Weights of a small transformer language model.
Architecture: LayerNorm before each block, learned positions, biases, tied embeddings.
Training: a variant of Adam for these matrices, 9882 steps.
MLP neurons of a small language model. Each row is named by its layer, matrix (gate and up: input weights) and neuron, and shows model dimensions 96-191. Each number is 128 + 32 x the weight over its row's rms, rounded and kept within 0 to 255. Numbers have three digits each. A neuron's up and down rows have the sign that makes its largest values positive.
After each neuron's rows, "fires on" lists the tokens most often at its 100 highest values on Wikipedia text that the model never trained on.

L10.gate42:143125129145084143079108142105106092129080135127134094107143164063169122144122132106116137143159088191113135109114158176168130141109137119167126099104098123182160044097150136099108081108113097144130121112127129117149104112088148131146096138209127106140122180130171098106126181160105109166
L10.up42:169117142089181106176131091121149169169123098143101144157096114172119106135096095113110143142073159135169178081060151113131152084129147121166121145122097120132139134142134110177136104085150106153136082110133151194115112186205148080105076126088093116160170214166125120154092119073068141144
fires on: ".", "iv", " ", " Ch", "per", " N"

L10.gate100:132092154120086090120120140150092152116073112133119159071112117157159132086097113171149134150147117141170126051054119169149085162131183139071102094109164098118084077082138161151134157194096126097158070113158065153143084103146110100194139113171128096134111116152169077110110140185140113145
L10.up100:111127128079118079150162129156132128199106189162132153160043100195127143143103123159149113139092079199132051129095135171180084124098133105133096138105126118144137107130154143110133156130077142154103130146168078132110153111125134101135100112138089142129132159147211096187092084136136130089
fires on: " M", " N", " D"

L8.gate414:130076125133099101136085134070130122135145164147078121105129154160105139120105143064153072127186158134184137120128100129140099183115068125139145115114094133150100131101125111092151120128133161124143092121127131141068082123203103124163138162149150080175208083112113116118177101124129070116
L8.up414:143098081125206116187086125106138137145130149159102122131161090079150141077053145123091047138158127197154063113172121119098133159132174105135118156090094115144146156174126119086096174106084114194141106158182111120083107136160085143136177118089113172169182057130137123127094134195152066173
fires on: "ig", "ch", "ell", "og", "ald"

L5.gate348:149138198127148138122101118169160155170097121054119058207164138165183111175111209130100117118135063073149165070094088093086097131107118169135127165094104134112181100135151150170136100135118137148164137080120095137139149148164099111117142172117138162109137127110146125097124121144091198123
L5.up348:126168145094120070122117073165154147106148184118171102113176090124157152166183128098065129155101122094124076150157107161124208138108146071092127102077110152140148149123087134137113094061094070140112097149100113152119175145111099177070121185149092108144158167111183059118137148132101141111
fires on: "icip", " count", "ork", " form", "ry", " author"

L5.gate246:126110140104110183124052127137083081148077084071096135150082124102085141167095116100159154124163089086140099097157146146115128157123132164134149159185070095105131127191118093140151153212111164163167067167168128164099122163160167131113091118104126157129167141148135104162057102169134143092
L5.up246:182116155131073136115166077165133103145070169122108187150186182111110102116111099137170123121139126123086099190071114142119081157142104131155100097142176193160139143123100170131087121083105116095111151122152164147153145095120072099143136167119124108132097120103092160137072147143199096116
fires on: " A", " In", "ent", " early"

L8.gate428:177112118095140170137097133168152121114154140169107102151161167129129093140133188117113094144136139091110127146143147048149203147088133138143114112099135102178117084144144087112180126160079115063123158164103122196166108145178109157134123121134092089095078105113083142117134107192104109140
L8.up428:197161159121106143144103122175167098132167167144077132091089148159141120135129145187094121143113143134166149120095097082085145122102165198109223134099151145136122156193145134136186163077151119055066132142127158109131075052151077118062139112117139180154146115084094133140112055145161170094
fires on: "on", " an", "w", "om", "res", " in"

L2.gate15:098146122135155056105053085113137119105090131139176146128150194117135169147129139070152096140163150109175077068158191143132164148127097117072141159129101145130153157124125140104155086108081180179074152186157171115153087109078117102152116028109076115193093119077146124162133135089124103087
L2.up15:090081079133087078086087171070094145087097116155119055091077145188094141080156154102163081087183122161164127135071135068095173123163099096089114112087142143141117157124149170205130155153137163107101090161161108102084079119160149179066114171098086172113076127153141118107119120119131131108
fires on: " C", "C"

L6.gate413:132179139090090148142103090092129133157144154114108178141141133168132130076114116167153145163163102173072103066180157118109152133083164153130153176198073062106195080098084118150116090106145111102103080120094122083120097126135073177131104108138088116121140149073148126113178111108090152156
L6.up413:109200142118153153148142132160130117100105112115159166135093123129110103216150129125081128112064082115076149096142082115099176119125198146138089071097152171124203138116108121124144086143185122115148218157138136152174086125067150149146144172188101150132114183129114077144099115147140148124
fires on: "ed", "ated", "ored", "duced", " released", "osed"

L10.gate189:143121118098089122098120137129100122118130088129120193177167111138105125097093142120111098177140125173142046096056164156161141185129163228068092064132140166069067131101182146139127151164081141139179099103110110127095162138199108153129153119164103088083136174167169122125178166161139116110
L10.up189:157147135143049131193094133148149109090134163196042131117093055173112155065126135194157156139132081098112140157131175086106119182121096133154151112086118065074121151167165070130131145147137106158126057137112190108085112113167116118128110174167176169159183160158165119105132130119109079124
fires on: " M", "em"

L10.gate310:106127140121050097168088190127172088137124119122080131093127131113129168145084127145098212158148109170170120147120138138161158159080092162129198082109137130102124108091142148140158102079112061096123082103091123188108091083168158127098116143126128140125183161113095102135086157150180151163
L10.up310:181169177082176100123089159097065163143139061152067107095074150133108100102160092117182096120130139120111100090133137148154068182105171147084108134106150149097104107131162171123155134114086108153142119156125098154142128123135122116152136129087139101085131163137169148101080089166147126067
fires on: " N", "N", "n", " |\n", "ore", "en"

L8.gate51:146093120091100125135176162158141119104094143147140116155179134111136085197103183082163078136156178147127057123123177161113067191102107130113147067113148112133146094101157086092123107129103137069135117100124133104136087103140133173156154131169114118186147101123077104113150120127073128104
L8.up51:134128098141091130174136102128174165129133112124133128073145130127172106112100207150101084128135156171099129082122161159064146122135176150128166117083098214138116066112126155116144175114140141124164175131159117163138055117147151124115115131131066111099058134101150118111190102108168162075
fires on: "om", "im", "am", "w"

L9.gate265:138139156070122127114118186167102084054053113127167074174165120134117193088180145106136159172132137190160120129145138116097172192148126142147095127134107136107052099105090136120176110131157113156169109191161110110124069109107178157135144119138071108124167131085128091115146073175153179120
L9.up265:094172172121089161119154108154110134169114120110119084136152092090163149127097171132125082188137098056120150104127187114077080152103129158120116129126100180126137115075142123167085125185148171092150151127164181067144162115113155145154134184156140158096143122070214121134162090145098107104
fires on: "E", " E"